Weights of a small GPT-style language model, trained from scratch on English Wikipedia: MLP 768 quick GELU.
MLP neurons of a small language model. Each row is named by its layer, matrix (up: input weights) and neuron, and shows model dimensions 0-127. Each number is 50 + 12 x the weight over its row's rms, rounded and kept within 0 to 99.
After each neuron's rows, "fires after" lists the tokens most often just before its 100 highest values on Wikipedia text that the model never trained on.

L4.up706:37 64 55 65 57 39 42 65 54 51 63 30 61 44 31 50 42 34 50 32 38 47 59 30 76 55 64 54 57 83 63 36 31 46 52 22 55 54 74 54 37 60 55 70 39 56 53 54 37 62 73 49 71 49 41 48 40 36 66 82 38 35 49 39 46 26 58 55 53 70 67 70 57 66 61 51 49 42 55 51 48 59 41 52 63 33 62 59 65 57 26 62 42 50 45 53 54 54 36 42 46 35 39 69 46 50 40 61 57 55 51 46 53 56 56 47 57 52 52 65 36 53 26 35 56 54 55 53
fires after: " f", " F", " ", "com", " The", " a"

L3.up390:58 48 57 46 46 38 55 43 58 25 60 49 50 49 74 25 38 18 43 55 42 57 59 71 51 51 41 48 66 49 50 51 55 35 55 50 52 37 34 43 51 59 53 68 53 41 54 38 33 48 60 37 41 61 42 60 58 31 60 41 58 54 55 63 62 55 29 53 46 45 55 40 68 61 52 67 52 38 72 41 42 72 37 28 34 50 71 56 48 48 54 29 33 62 66 46 51 52 48 70 56 32 48 49 28 73 47 54 42 37 49 33 59 47 66 61 68 45 72 48 56 63 61 54 53 36 51 62
fires after: "\n", " c", "C", " (", "c"

L4.up734:39 59 41 57 53 55 42 35 18 34 30 60 60 50 38 40 63 41 43 60 81 39 65 50 44 48 53 65 63 48 49 64 61 54 56 50 52 23 53 38 48 51 42 47 46 55 43 39 37 43 29 36 37 52 60 36 57 60 64 45 41 55 58 46 70 47 58 47 37 52 42 39 57 61 62 63 43 63 47 61 59 39 51 33 58 32 46 40 36 42 60 51 75 41 55 35 70 45 48 18 39 54 68 48 67 63 44 56 63 48 62 34 56 50 46 39 42 54 62 51 42 43 73 54 35 58 61 34
fires after: " ex", " con", " sub", " Con", " La", " the"

L3.up465:39 45 55 63 65 63 45 52 37 46 43 42 65 48 50 64 48 46 31 55 66 56 60 57 76 61 37 51 44 58 45 35 64 43 47 48 39 49 58 64 72 31 59 34 49 34 57 56 47 57 64 38 51 68 76 68 64 58 41 56 51 37 70 41 72 44 59 43 39 56 57 24 41 38 68 24 35 43 44 80 71 45 44 31 64 55 57 64 64 53 32 52 61 50 55 25 45 54 39 40 68 53 55 40 41 52 46 56 50 36 37 57 85 61 48 57 63 44 56 54 53 41 49 53 46 62 52 16
fires after: "ab", "\n", "um", "b", "m"

L6.up644:36 49 38 57 55 46 64 60 49 30 51 42 61 45 37 53 42 36 41 40 51 38 58 65 58 13 50 80 42 72 42 34 46 31 38 26 41 46 62 47 62 53 69 53 53 48 47 53 43 56 71 42 70 53 51 64 46 60 38 50 39 60 42 45 50 49 43 53 58 45 52 58 43 81 56 52 59 39 53 52 46 33 45 34 63 44 50 37 48 31 29 48 55 73 39 25 48 73 52 54 38 32 68 44 54 45 51 44 65 58 51 70 50 40 35 79 34 60 46 45 63 56 57 59 39 44 43 70
fires after: " the", " a", " tr", "lo", " se"

L4.up660:43 63 60 66 52 41 37 30 54 30 48 53 53 47 57 53 53 62 42 57 69 48 64 55 56 53 59 42 55 62 39 63 54 73 35 54 62 49 47 41 64 24 30 74 52 64 32 44 67 40 46 34 48 44 41 57 18 53 55 56 51 37 61 38 24 75 46 60 51 46 41 63 37 66 53 52 54 61 40 56 55 67 59 30 58 30 38 51 21 36 21 65 52 48 40 47 59 53 57 52 43 48 56 63 32 46 37 49 35 45 58 48 54 56 63 61 52 56 66 41 41 59 40 50 46 42 58 56
fires after: " the", " per", " Man", " The", " an"

L3.up649:30 81 54 40 34 31 37 53 40 37 56 55 59 26 66 46 53 39 61 57 44 42 63 45 55 66 38 42 57 48 49 42 51 39 59 36 31 54 40 39 34 30 52 36 68 56 28 45 41 47 25 48 68 36 55 59 58 44 52 56 39 62 29 33 42 53 28 53 43 37 59 59 69 54 38 56 65 63 57 49 38 38 44 45 47 60 57 56 57 62 49 54 41 31 59 46 43 52 56 61 51 44 46 49 39 53 69 51 62 59 29 66 38 54 51 49 54 40 68 34 50 78 45 23 58 54 81 55
fires after: " C", " c", " G", " m", " H", " J"

L4.up722:36 51 37 40 42 66 40 56 22 40 71 56 71 43 38 32 42 44 61 46 41 52 68 56 46 57 62 35 51 58 57 42 51 36 47 38 28 59 39 31 42 26 48 52 43 66 38 63 48 44 48 66 55 53 78 54 51 65 63 33 43 76 48 52 56 62 30 41 58 46 64 29 47 72 56 64 33 37 30 35 48 64 44 55 28 47 40 60 42 66 60 66 23 54 39 43 54 41 46 40 66 42 81 62 63 60 47 24 44 58 57 67 63 61 54 57 39 64 72 57 67 37 51 48 42 41 19 56
fires after: " a", "u", " A", "a", " su", "au"

L4.up457:44 80 54 51 45 39 32 59 69 32 50 41 58 44 37 38 45 38 43 57 18 44 52 57 54 34 60 68 62 54 53 44 49 58 54 47 30 49 50 36 48 47 54 77 62 53 48 62 54 53 44 56 45 67 58 39 49 51 46 71 42 66 35 61 55 42 40 60 47 53 26 51 47 63 51 54 58 43 48 47 59 49 54 37 58 45 68 56 72 66 43 59 45 55 57 59 51 55 38 42 55 47 59 61 58 45 58 61 52 26 40 58 47 53 66 33 54 42 48 30 57 48 30 53 63 63 38 60
fires after: " one", " a", " List", "%", " no", " "

L6.up460:35 46 52 29 69 58 47 62 43 41 72 71 54 46 63 56 58 52 49 40 51 64 54 61 56 39 67 58 38 29 56 50 52 30 62 29 41 44 49 43 51 57 62 56 54 66 52 66 19 63 26 43 35 74 55 64 45 42 64 54 46 74 67 57 51 53 46 61 48 61 44 65 54 48 30 68 37 47 57 59 55 24 64 26 39 52 80 38 35 36 22 48 75 47 51 45 46 73 37 43 66 56 42 65 55 63 49 40 39 52 49 60 56 43 34 46 62 42 38 50 45 46 48 81 51 79 47 34
fires after: "s", " S", "S", " some", "T", "sh"

L6.up440:51 60 57 57 43 52 42 60 78 43 46 57 64 81 73 62 62 33 38 53 58 36 68 29 63 65 29 50 54 48 49 58 32 56 51 73 50 50 55 52 48 51 60 67 36 47 64 52 41 63 47 68 22 56 34 71 54 62 59 47 49 57 60 69 69 46 65 46 50 35 60 53 50 43 54 57 59 42 66 66 24 61 61 55 72 58 52 59 45 44 67 65 68 41 31 45 66 47 71 40 51 71 50 28 57 41 53 50 63 50 63 51 37 47 54 44 56 46 66 42 54 53 39 60 48 65 61 63
fires after: "\n", ".", " ", ";"

L3.up205:51 72 51 29 49 48 60 64 22 65 47 50 69 47 70 29 61 33 60 38 60 57 42 63 50 69 34 40 54 33 45 53 44 64 32 47 56 61 34 50 44 19 37 32 75 56 49 57 28 55 67 41 39 40 53 59 77 53 50 64 61 77 63 28 43 59 48 60 47 61 57 56 40 50 39 48 44 47 49 24 55 43 44 43 41 49 47 57 63 46 30 44 61 62 43 52 50 70 49 56 45 42 64 42 30 51 66 48 69 61 39 62 38 55 63 54 26 54 47 60 31 31 56 32 48 62 51 50
fires after: "\n", ".", " 19", " Ch"

L3.up80:40 38 47 44 53 65 65 67 70 57 61 46 58 52 56 45 65 26 51 52 39 73 64 53 53 57 44 38 50 54 57 38 57 22 56 61 80 54 70 58 35 67 65 56 51 67 54 37 67 44 51 59 38 75 48 63 43 39 34 53 48 84 57 35 39 35 44 41 31 48 43 33 38 55 51 47 43 65 44 63 64 51 51 52 67 47 31 62 57 62 57 55 76 31 43 39 62 69 36 47 36 59 34 39 53 50 42 41 35 45 64 56 47 58 69 53 53 25 46 49 48 39 22 57 38 76 34 60
fires after: " mi", " part", " fa", "U", "if", " U"

L6.up383:47 60 48 42 51 54 58 55 47 22 48 65 73 32 28 56 46 53 52 64 71 63 49 61 44 52 42 52 50 52 22 78 78 42 55 41 25 69 58 48 39 46 64 57 68 42 38 37 39 49 41 61 40 44 43 55 10 33 47 56 54 60 32 46 72 42 49 56 57 63 49 51 52 43 64 62 32 40 51 50 38 55 67 59 25 40 60 38 42 56 74 65 52 50 47 34 71 18 44 56 62 38 51 37 47 49 49 66 48 46 45 26 49 50 73 43 27 61 53 36 55 45 64 72 31 57 49 42
fires after: " ", " (", ".", "Species", " species", "U"

L6.up228:49 33 34 58 47 50 41 51 43 22 49 52 52 31 66 63 62 45 72 52 47 50 43 73 47 40 63 61 52 67 35 49 48 54 71 35 50 48 62 44 37 75 41 63 36 56 71 38 45 51 31 49 44 57 54 52 50 51 52 49 39 48 35 66 52 26 44 54 43 47 50 48 45 48 38 48 61 39 46 61 68 45 30 57 39 60 37 45 51 61 57 39 69 60 50 41 39 38 44 61 54 47 55 50 57 52 40 30 76 54 59 55 36 57 25 27 24 65 52 60 75 45 56 42 38 56 55 42
fires after: "c", " O", " C", "O", " P", " c"

L3.up320:28 38 44 81 36 46 36 75 58 37 25 33 59 31 66 32 47 39 45 77 47 63 69 40 46 41 62 59 39 39 60 55 60 58 47 64 45 40 51 57 60 58 52 62 25 52 39 44 41 55 46 51 40 36 39 75 49 54 64 53 48 57 52 40 42 59 52 55 46 54 49 50 68 56 40 67 59 37 53 27 40 44 63 52 51 42 54 68 46 51 31 52 68 55 47 35 52 46 37 53 49 72 36 43 63 41 67 24 43 58 40 46 64 54 31 57 59 36 64 55 35 58 42 59 65 73 52 56
fires after: " S", "S", " B", "A", "T", " T"

L6.up365:42 65 53 57 44 37 68 38 55 53 47 46 75 52 79 75 58 62 53 50 43 34 60 39 38 57 50 56 52 43 42 49 52 57 43 47 49 55 69 78 59 56 59 37 61 50 62 72 50 57 18 40 62 43 73 56 46 30 35 45 47 49 54 41 49 23 41 30 31 36 59 63 44 61 31 57 46 60 51 39 53 36 43 51 39 62 40 37 43 33 63 47 25 46 55 50 39 74 67 41 69 62 54 48 26 42 33 41 37 47 39 47 47 49 51 42 41 74 49 52 60 30 45 21 76 38 48 41
fires after: "\n", " He", "e", " he", " She", " and"

L3.up760:34 75 60 66 37 69 29 57 67 53 39 73 66 69 52 44 43 53 45 59 46 50 61 54 44 51 53 40 39 67 38 47 48 48 28 34 68 58 63 54 43 53 28 47 41 40 36 60 48 55 59 51 41 58 61 49 41 60 46 51 42 63 71 36 57 43 51 39 60 36 34 35 23 38 54 77 31 47 72 69 48 52 40 63 51 49 51 68 43 24 59 47 57 34 65 25 57 56 64 62 51 59 62 50 55 46 47 52 50 40 41 68 58 58 44 51 46 49 66 50 54 68 58 70 50 48 34 37
fires after: "\n", "o", " 1"

L3.up376:40 65 54 42 33 45 23 62 75 32 67 48 67 50 75 28 46 25 57 65 32 59 49 65 51 56 39 54 55 55 79 54 48 46 57 43 41 55 63 46 40 43 55 63 61 50 55 60 49 59 39 53 48 54 19 61 66 40 62 55 70 47 32 40 63 31 39 75 45 44 64 55 55 43 57 44 45 34 45 39 41 52 37 42 43 68 42 34 56 71 57 58 42 65 50 40 38 53 73 87 48 47 49 56 45 51 68 34 54 47 40 64 64 39 52 42 46 73 39 53 68 31 50 36 36 53 34 45
fires after: "c", " C", " G", "t"

L4.up749:58 51 51 52 61 47 41 39 42 51 57 45 57 60 64 55 44 31 38 60 36 63 70 69 62 61 37 53 55 52 44 75 48 53 32 56 26 57 61 54 46 39 48 68 62 37 44 34 47 43 18 84 51 52 54 49 71 28 34 60 48 42 31 39 54 51 67 42 53 64 54 57 66 52 53 49 69 21 59 55 49 63 63 49 46 48 42 53 32 47 45 54 62 30 43 36 56 50 69 40 62 67 40 39 44 54 57 13 40 57 48 59 62 33 54 41 42 53 48 44 80 66 69 58 54 40 43 54
fires after: " ", "-", " C", "c", "li", "n"

L4.up566:57 37 65 54 27 78 49 65 44 41 45 58 58 47 58 10 66 59 38 76 62 48 50 62 43 42 66 61 58 50 63 36 55 55 39 53 48 48 28 40 48 47 47 57 56 38 37 57 18 39 44 47 35 66 52 44 72 48 65 38 45 65 37 38 45 39 44 43 53 57 43 61 52 50 66 56 66 51 37 51 55 37 57 51 57 57 51 67 59 51 50 44 46 58 61 61 59 62 41 56 51 37 34 60 48 31 57 52 72 69 40 54 49 71 42 56 36 43 52 71 51 60 62 55 57 70 61 75
fires after: " 19", "\n", " the", "|"

L3.up693:32 49 81 36 53 73 22 51 52 63 41 50 50 40 69 44 48 49 53 53 25 58 41 63 49 46 42 45 60 45 58 41 45 42 50 28 52 50 49 41 50 55 29 55 45 28 35 66 38 47 65 50 49 72 51 50 54 64 54 60 46 72 29 48 63 40 29 54 64 54 60 54 38 44 65 48 48 34 31 33 48 39 32 68 42 50 43 38 46 37 47 47 41 59 53 40 74 75 64 65 59 43 56 61 40 59 58 39 62 33 66 55 69 50 37 65 46 59 57 39 51 60 54 56 57 45 49 77
fires after: "\n", "2", "0", " \"", " ("

L4.up550:45 53 53 41 57 61 50 58 65 48 36 54 48 35 45 37 62 40 33 37 63 28 41 34 72 45 68 79 56 54 69 60 38 65 52 51 51 38 78 37 44 39 34 59 40 54 41 66 43 57 46 57 32 53 54 48 64 65 46 81 55 51 45 65 45 38 39 48 79 42 59 49 50 53 45 44 33 58 57 58 74 40 74 58 42 47 48 55 41 31 53 40 58 50 88 58 63 59 60 40 41 56 63 73 52 63 23 62 38 47 61 48 48 41 66 52 68 52 64 60 43 38 48 56 58 49 70 53
fires after: " the", ",", " per", "The", " con", "if"

L4.up482:22 35 66 69 41 30 55 68 46 44 60 33 55 54 60 53 38 75 55 45 61 60 46 60 62 33 65 51 52 58 66 44 35 36 43 44 38 54 29 54 52 55 35 45 31 50 29 63 43 45 65 38 52 52 56 42 57 22 62 33 20 28 68 34 47 54 48 49 60 50 33 52 51 46 55 54 49 36 51 44 49 45 77 42 44 36 57 59 51 38 59 55 57 54 71 51 56 68 54 48 53 44 35 67 58 67 54 58 38 59 48 51 41 57 40 54 40 37 66 55 36 61 51 52 46 56 49 56
fires after: " re", " S", "s", " in", "S", " G"

L4.up576:61 44 66 50 39 55 56 51 56 49 63 55 64 54 47 29 72 87 60 64 28 62 45 49 42 35 53 44 48 61 56 46 43 47 66 52 53 40 47 58 39 36 38 50 45 27 49 43 39 55 61 63 37 68 52 48 56 60 65 52 42 52 64 45 73 48 59 51 41 36 43 48 35 47 60 71 50 47 56 56 64 34 33 41 48 53 39 64 72 83 41 27 45 58 28 53 60 49 51 55 48 45 50 58 45 55 53 52 53 50 45 71 39 54 32 22 38 36 43 38 60 45 67 52 51 65 32 53
fires after: "\n", "ed", "ir", "av", "de", "il"

L4.up185:49 43 35 45 24 35 45 42 31 33 53 49 61 63 54 51 22 36 54 33 52 57 75 33 44 40 61 35 47 76 50 39 41 51 60 47 44 48 47 69 52 58 44 53 48 39 58 48 44 56 48 52 85 32 71 32 44 60 76 74 36 53 42 33 46 38 51 47 49 48 56 69 63 56 37 46 36 35 34 33 51 61 59 63 37 36 55 69 52 56 36 51 56 53 46 41 30 67 45 49 58 52 49 55 39 49 54 44 52 92 35 50 55 33 66 25 43 48 44 39 43 47 40 61 53 48 61 47
fires after: " re", " Ho", " ", " Re", "h", "ed"

L4.up403:42 45 37 38 59 56 65 50 54 52 31 35 62 63 48 58 34 38 80 22 63 57 70 47 53 47 50 32 41 47 42 55 62 59 58 35 54 63 56 79 43 57 45 43 36 38 55 48 50 64 38 71 51 34 25 63 67 45 48 60 41 46 39 51 76 52 72 38 50 66 55 56 47 59 37 43 64 42 32 54 37 48 52 64 35 75 58 60 50 46 47 52 63 49 53 31 56 59 60 58 76 56 43 69 31 44 43 69 60 48 63 62 41 57 65 30 42 50 39 83 43 57 43 43 36 49 42 44
fires after: " re", " Re", " Du", "U"

L4.up371:53 44 45 55 53 33 49 20 61 20 59 37 62 59 52 49 46 48 46 54 45 46 52 51 37 67 54 35 47 54 45 41 31 49 45 54 40 68 43 59 68 51 38 49 69 51 27 39 30 54 66 65 41 25 51 45 43 52 51 56 46 47 43 50 56 55 53 44 23 58 57 47 50 84 49 56 70 42 50 53 60 58 46 41 40 51 42 63 20 61 60 64 41 56 67 32 62 50 50 66 55 42 52 50 48 41 42 51 59 60 40 67 57 58 48 50 54 56 69 35 54 54 64 69 73 58 44 56
fires after: " cl", " Ju", " de", " h", " ch", " H"

L6.up746:50 48 50 66 52 51 51 51 46 53 40 57 54 68 46 59 51 56 52 35 54 54 43 21 69 37 47 21 42 49 69 29 59 51 59 52 55 40 61 57 48 59 61 43 36 31 57 48 29 64 56 57 52 33 67 49 68 59 72 66 43 34 26 61 58 58 48 51 47 63 59 57 56 75 34 56 53 51 46 87 60 39 48 51 39 32 64 56 50 43 44 76 57 38 56 53 39 58 68 66 54 47 55 40 37 57 35 53 39 57 52 51 52 41 49 59 55 68 39 64 55 30 64 49 35 47 69 63
fires after: "ed", " re", " on", " W", " at", " Re"

L3.up485:45 33 64 57 51 54 26 37 75 38 50 27 48 66 55 37 52 59 64 48 62 59 69 39 43 43 51 63 55 41 41 46 65 26 62 45 73 45 52 55 49 53 59 56 49 49 38 41 34 50 47 48 49 67 30 70 53 59 60 50 35 85 40 45 68 40 59 38 32 46 48 56 37 63 46 57 50 23 37 60 64 49 65 45 59 46 47 56 63 53 61 56 59 37 44 38 52 51 47 48 44 34 28 50 41 69 53 45 70 47 51 35 25 51 57 41 44 63 62 40 35 58 53 41 61 41 42 59
fires after: " Mi", "ed", " The", "M", " mi", "U"

L4.up15:46 66 51 56 29 51 49 28 54 25 77 48 59 33 48 58 50 67 69 42 52 47 58 54 50 67 45 52 45 47 47 71 42 43 60 37 36 55 36 18 56 52 37 48 40 60 52 42 35 48 67 58 62 50 48 43 43 48 49 26 54 87 60 50 31 37 41 53 52 45 50 62 51 48 67 67 58 22 23 53 45 70 48 56 57 71 53 66 44 25 70 51 58 47 72 39 62 52 48 57 58 36 68 34 25 50 42 37 50 54 26 43 43 54 61 48 34 67 45 32 43 54 51 27 42 48 56 48
fires after: " C", " a", " Gu", "u", " gr", " A"

L4.up245:27 46 59 31 42 60 53 61 56 52 61 34 59 49 44 58 53 38 36 53 42 57 51 23 84 45 62 49 42 37 48 67 42 39 51 52 62 55 67 58 41 47 45 62 42 41 62 58 54 71 60 42 65 70 53 57 75 69 50 51 40 46 63 48 35 19 55 70 34 40 59 43 59 53 50 63 45 47 41 37 70 42 64 50 54 49 54 65 27 54 49 53 34 52 64 35 51 69 39 50 30 43 62 50 68 45 34 44 63 68 52 49 55 44 45 37 35 29 62 36 49 64 61 61 65 49 35 38
fires after: "|", " the", "|---|---|", "mo", ",", "am"

L4.up324:44 51 42 32 43 43 30 52 66 28 43 50 54 51 47 76 28 53 51 46 57 83 56 41 69 48 66 49 54 47 46 69 41 29 54 40 54 64 71 69 41 50 54 41 41 45 66 29 49 61 51 34 44 48 49 60 48 46 54 55 52 40 40 43 68 48 23 40 60 49 43 56 56 47 57 68 51 37 59 38 46 49 40 53 46 57 61 64 38 54 44 47 61 44 48 50 45 74 42 42 37 38 51 43 35 37 50 47 59 58 48 54 52 80 55 49 19 50 45 49 62 53 53 71 50 72 40 35
fires after: "hi", " well", "-", "er", "v", "li"

L6.up672:62 56 47 38 51 41 62 41 51 42 59 49 71 32 77 44 49 40 41 49 44 50 24 49 42 70 50 42 69 69 56 35 37 41 69 65 48 38 49 66 50 49 54 48 35 35 41 60 51 26 51 60 42 64 42 44 64 31 40 44 50 74 40 49 41 39 45 55 36 33 65 48 48 45 37 56 55 64 51 58 67 63 68 24 48 63 43 36 46 19 56 41 69 38 52 46 65 38 51 59 58 56 28 35 43 59 43 52 59 56 50 47 29 41 37 33 25 43 41 76 60 72 56 47 54 61 48 39
fires after: "c", " W", "W", " F", " c", " f"

L4.up257:51 35 41 52 65 55 46 38 53 58 37 55 50 45 67 69 53 39 66 59 68 53 52 39 65 62 33 45 43 63 59 59 61 35 42 33 39 48 38 63 69 20 45 51 36 45 35 34 47 35 40 45 35 59 23 41 43 49 62 54 41 64 57 43 36 43 51 74 55 38 44 49 50 40 35 47 50 56 50 54 35 79 57 58 37 27 47 43 35 49 65 73 40 39 60 20 62 39 34 42 40 22 74 48 40 89 43 56 56 57 66 62 46 58 55 46 55 59 53 38 31 61 70 54 60 49 67 42
fires after: " con", " ex", " Con"

L6.up156:41 50 59 68 56 54 49 59 58 60 63 43 57 62 41 47 54 48 47 45 56 44 61 56 26 36 57 51 46 66 66 54 49 36 63 47 46 58 53 64 85 55 61 54 51 45 45 79 55 53 53 49 67 44 76 49 34 68 74 65 40 40 57 50 58 60 31 65 57 47 50 44 42 54 49 36 59 46 36 44 53 56 59 30 49 48 59 45 33 24 62 62 52 48 53 46 55 57 60 44 68 34 60 58 17 56 20 45 80 30 33 85 45 63 45 41 47 47 53 47 68 42 27 70 68 14 68 33
fires after: " the", " his", " 19", " ", "s"

L4.up422:58 59 52 28 49 62 72 63 42 28 38 43 70 56 64 53 51 52 45 53 44 61 83 61 60 65 59 35 34 71 50 49 63 78 52 45 52 54 61 46 44 47 57 48 58 42 63 43 32 67 36 30 29 53 44 71 59 52 48 54 45 64 50 43 65 48 57 35 50 62 51 57 58 35 51 51 52 43 75 74 62 61 40 45 55 64 38 51 79 42 47 76 51 48 51 34 67 40 46 40 47 65 59 54 38 69 53 56 72 47 36 49 63 77 58 54 67 61 59 56 47 44 45 58 44 38 42 57
fires after: "\n", ")", " comp", " is", " V"

L3.up255:37 40 72 59 43 71 68 60 53 67 35 32 65 45 50 64 43 45 44 47 52 57 68 59 63 27 33 50 41 59 44 53 51 48 46 45 33 44 72 38 35 56 38 34 51 53 54 41 47 25 41 62 45 40 57 42 66 53 41 56 52 36 56 54 34 39 62 64 44 67 45 77 57 86 45 34 26 70 30 49 63 54 54 43 71 38 46 50 58 43 39 21 24 58 62 43 66 51 64 35 29 52 71 48 49 60 32 42 50 46 29 59 43 38 47 63 42 64 51 58 53 36 59 37 47 47 53 42
fires after: " O", "com", " was", "g", " a", " the"

L3.up461:51 66 57 37 56 34 66 46 36 39 40 30 59 58 36 37 40 43 58 51 50 43 74 60 52 30 57 41 57 49 36 37 67 46 44 47 62 64 76 65 64 39 56 51 58 16 51 76 49 39 59 32 37 39 50 63 56 71 41 50 65 53 63 56 70 52 36 41 55 57 47 58 36 52 55 68 46 49 68 33 39 59 46 37 58 45 35 29 37 36 42 44 74 34 40 53 58 28 42 71 47 41 60 45 36 53 34 70 53 45 43 52 60 62 58 37 49 66 53 44 44 64 44 40 49 41 58 41
fires after: "\n", " (", "le", "ol", " ", " named"

L4.up737:35 80 52 58 62 41 37 42 41 51 55 60 34 40 53 43 36 71 54 35 51 40 44 54 67 40 60 46 47 74 44 29 59 47 57 48 59 59 49 58 59 40 68 64 26 64 57 41 55 47 53 78 38 50 52 50 49 58 59 50 29 61 53 48 38 45 58 56 60 56 38 43 61 63 39 65 51 69 53 39 45 65 58 35 36 59 37 31 45 56 70 74 65 51 49 34 72 57 49 50 45 33 59 61 45 69 56 63 33 63 52 59 50 45 74 59 45 41 69 28 39 48 43 58 47 47 54 39
fires after: " a", " in", " an", " as", " the", " new"

L4.up429:49 44 32 58 42 47 60 63 36 51 44 32 61 76 44 57 52 54 61 57 64 60 25 26 45 56 32 47 43 33 41 64 51 50 43 47 55 56 52 51 61 34 59 51 43 43 35 46 43 39 51 47 36 44 50 74 30 66 25 51 29 55 55 55 51 35 38 52 39 15 44 73 60 60 59 62 32 31 46 28 50 48 61 48 57 47 59 55 60 67 44 42 49 68 46 49 63 55 44 45 46 69 70 66 51 54 39 34 45 58 74 42 32 40 37 50 31 44 45 63 55 58 62 54 39 63 39 55
fires after: " pro", " re", " Pro", " Re", " pa", "A"

L4.up144:61 46 37 63 62 29 68 50 48 45 61 55 72 70 36 49 51 55 55 52 41 48 64 58 58 45 67 51 75 48 53 66 55 61 36 26 42 48 60 60 55 44 51 48 39 44 40 61 38 45 40 43 72 36 51 52 29 54 43 42 38 67 39 41 73 30 45 63 49 75 61 58 65 78 43 49 29 48 71 67 50 42 37 46 50 31 32 45 26 57 65 49 50 44 41 38 32 45 37 56 58 47 64 48 56 52 44 64 60 50 43 39 48 54 38 45 38 45 56 59 61 44 85 51 65 58 47 36
fires after: "\n", " Ju"

L4.up449:40 52 63 60 40 63 40 43 60 41 44 29 59 29 56 30 42 31 53 56 48 46 48 41 50 41 47 42 45 60 58 67 43 40 38 51 69 48 66 55 56 50 39 57 43 45 63 40 40 37 52 43 54 43 41 50 54 63 59 28 73 55 28 43 66 30 49 51 40 49 30 51 69 68 57 41 50 36 57 55 56 47 32 56 53 33 75 46 34 49 63 44 60 61 48 44 23 51 72 46 23 66 38 30 39 55 67 55 46 67 36 42 64 66 54 50 34 36 51 26 75 45 78 76 64 46 44 69
fires after: "vo", ".", "li", "-", "d", " –"

L4.up655:43 54 49 55 48 50 29 25 56 60 48 45 57 64 60 62 52 26 50 48 36 50 55 46 46 45 46 55 39 48 42 51 31 67 57 62 37 58 55 56 47 52 41 62 59 41 40 49 25 35 67 30 54 37 56 66 64 68 38 45 60 33 65 34 29 34 53 46 45 47 51 37 32 57 41 59 50 40 52 44 51 34 48 50 42 59 61 44 45 58 37 39 74 40 41 32 53 59 30 48 51 81 60 77 73 54 39 50 47 40 66 47 54 43 41 57 42 46 35 77 50 66 43 53 53 43 50 49
fires after: " lo", " Lo", " re", "o", " Re"

L3.up60:40 56 40 63 53 54 53 65 45 46 47 51 48 40 39 54 70 67 49 70 71 44 50 51 39 42 42 53 34 55 59 54 32 37 52 52 49 51 45 31 65 60 47 57 38 67 29 50 42 59 35 63 59 72 61 46 49 46 60 38 61 24 37 83 58 44 36 47 48 41 49 35 55 75 47 49 36 60 47 51 06 66 46 42 49 57 43 45 33 37 59 53 55 52 39 34 54 50 47 56 54 25 33 45 46 56 59 65 59 18 60 69 42 25 64 52 43 54 35 41 53 41 50 61 59 48 55 38
fires after: " 19", " the", "|", "ro", " We"

L3.up324:52 53 41 60 44 54 44 62 66 42 57 53 67 44 72 55 58 56 60 65 64 56 57 55 53 40 42 65 35 32 33 75 54 53 68 47 52 54 46 63 55 16 40 63 43 54 36 53 31 34 58 51 71 64 57 74 38 64 56 47 65 43 48 41 36 52 40 57 33 43 59 57 53 45 39 50 56 68 41 55 39 57 41 71 40 56 65 52 65 25 58 41 54 54 51 49 33 52 53 52 58 51 80 47 67 69 56 38 51 54 42 38 54 34 36 43 42 39 41 64 46 48 57 64 38 46 33 49
fires after: " ca", " Ca", "A", " mo", " pa", " A"

L4.up176:43 60 38 63 63 51 40 46 58 50 46 48 60 22 65 54 47 48 80 41 82 54 46 60 39 58 40 54 74 56 39 48 59 50 61 56 46 33 71 65 57 38 49 59 61 58 39 25 62 43 36 54 28 59 50 60 41 48 38 40 52 66 57 63 49 47 53 70 58 55 37 44 42 52 55 56 52 79 64 63 62 52 45 49 47 47 42 47 58 40 54 57 39 59 25 53 53 42 49 32 40 62 70 33 55 61 29 80 41 46 74 70 33 59 58 34 26 51 51 35 36 53 49 66 73 42 61 68
fires after: "it", " the", "ci", "in", "ur", " The"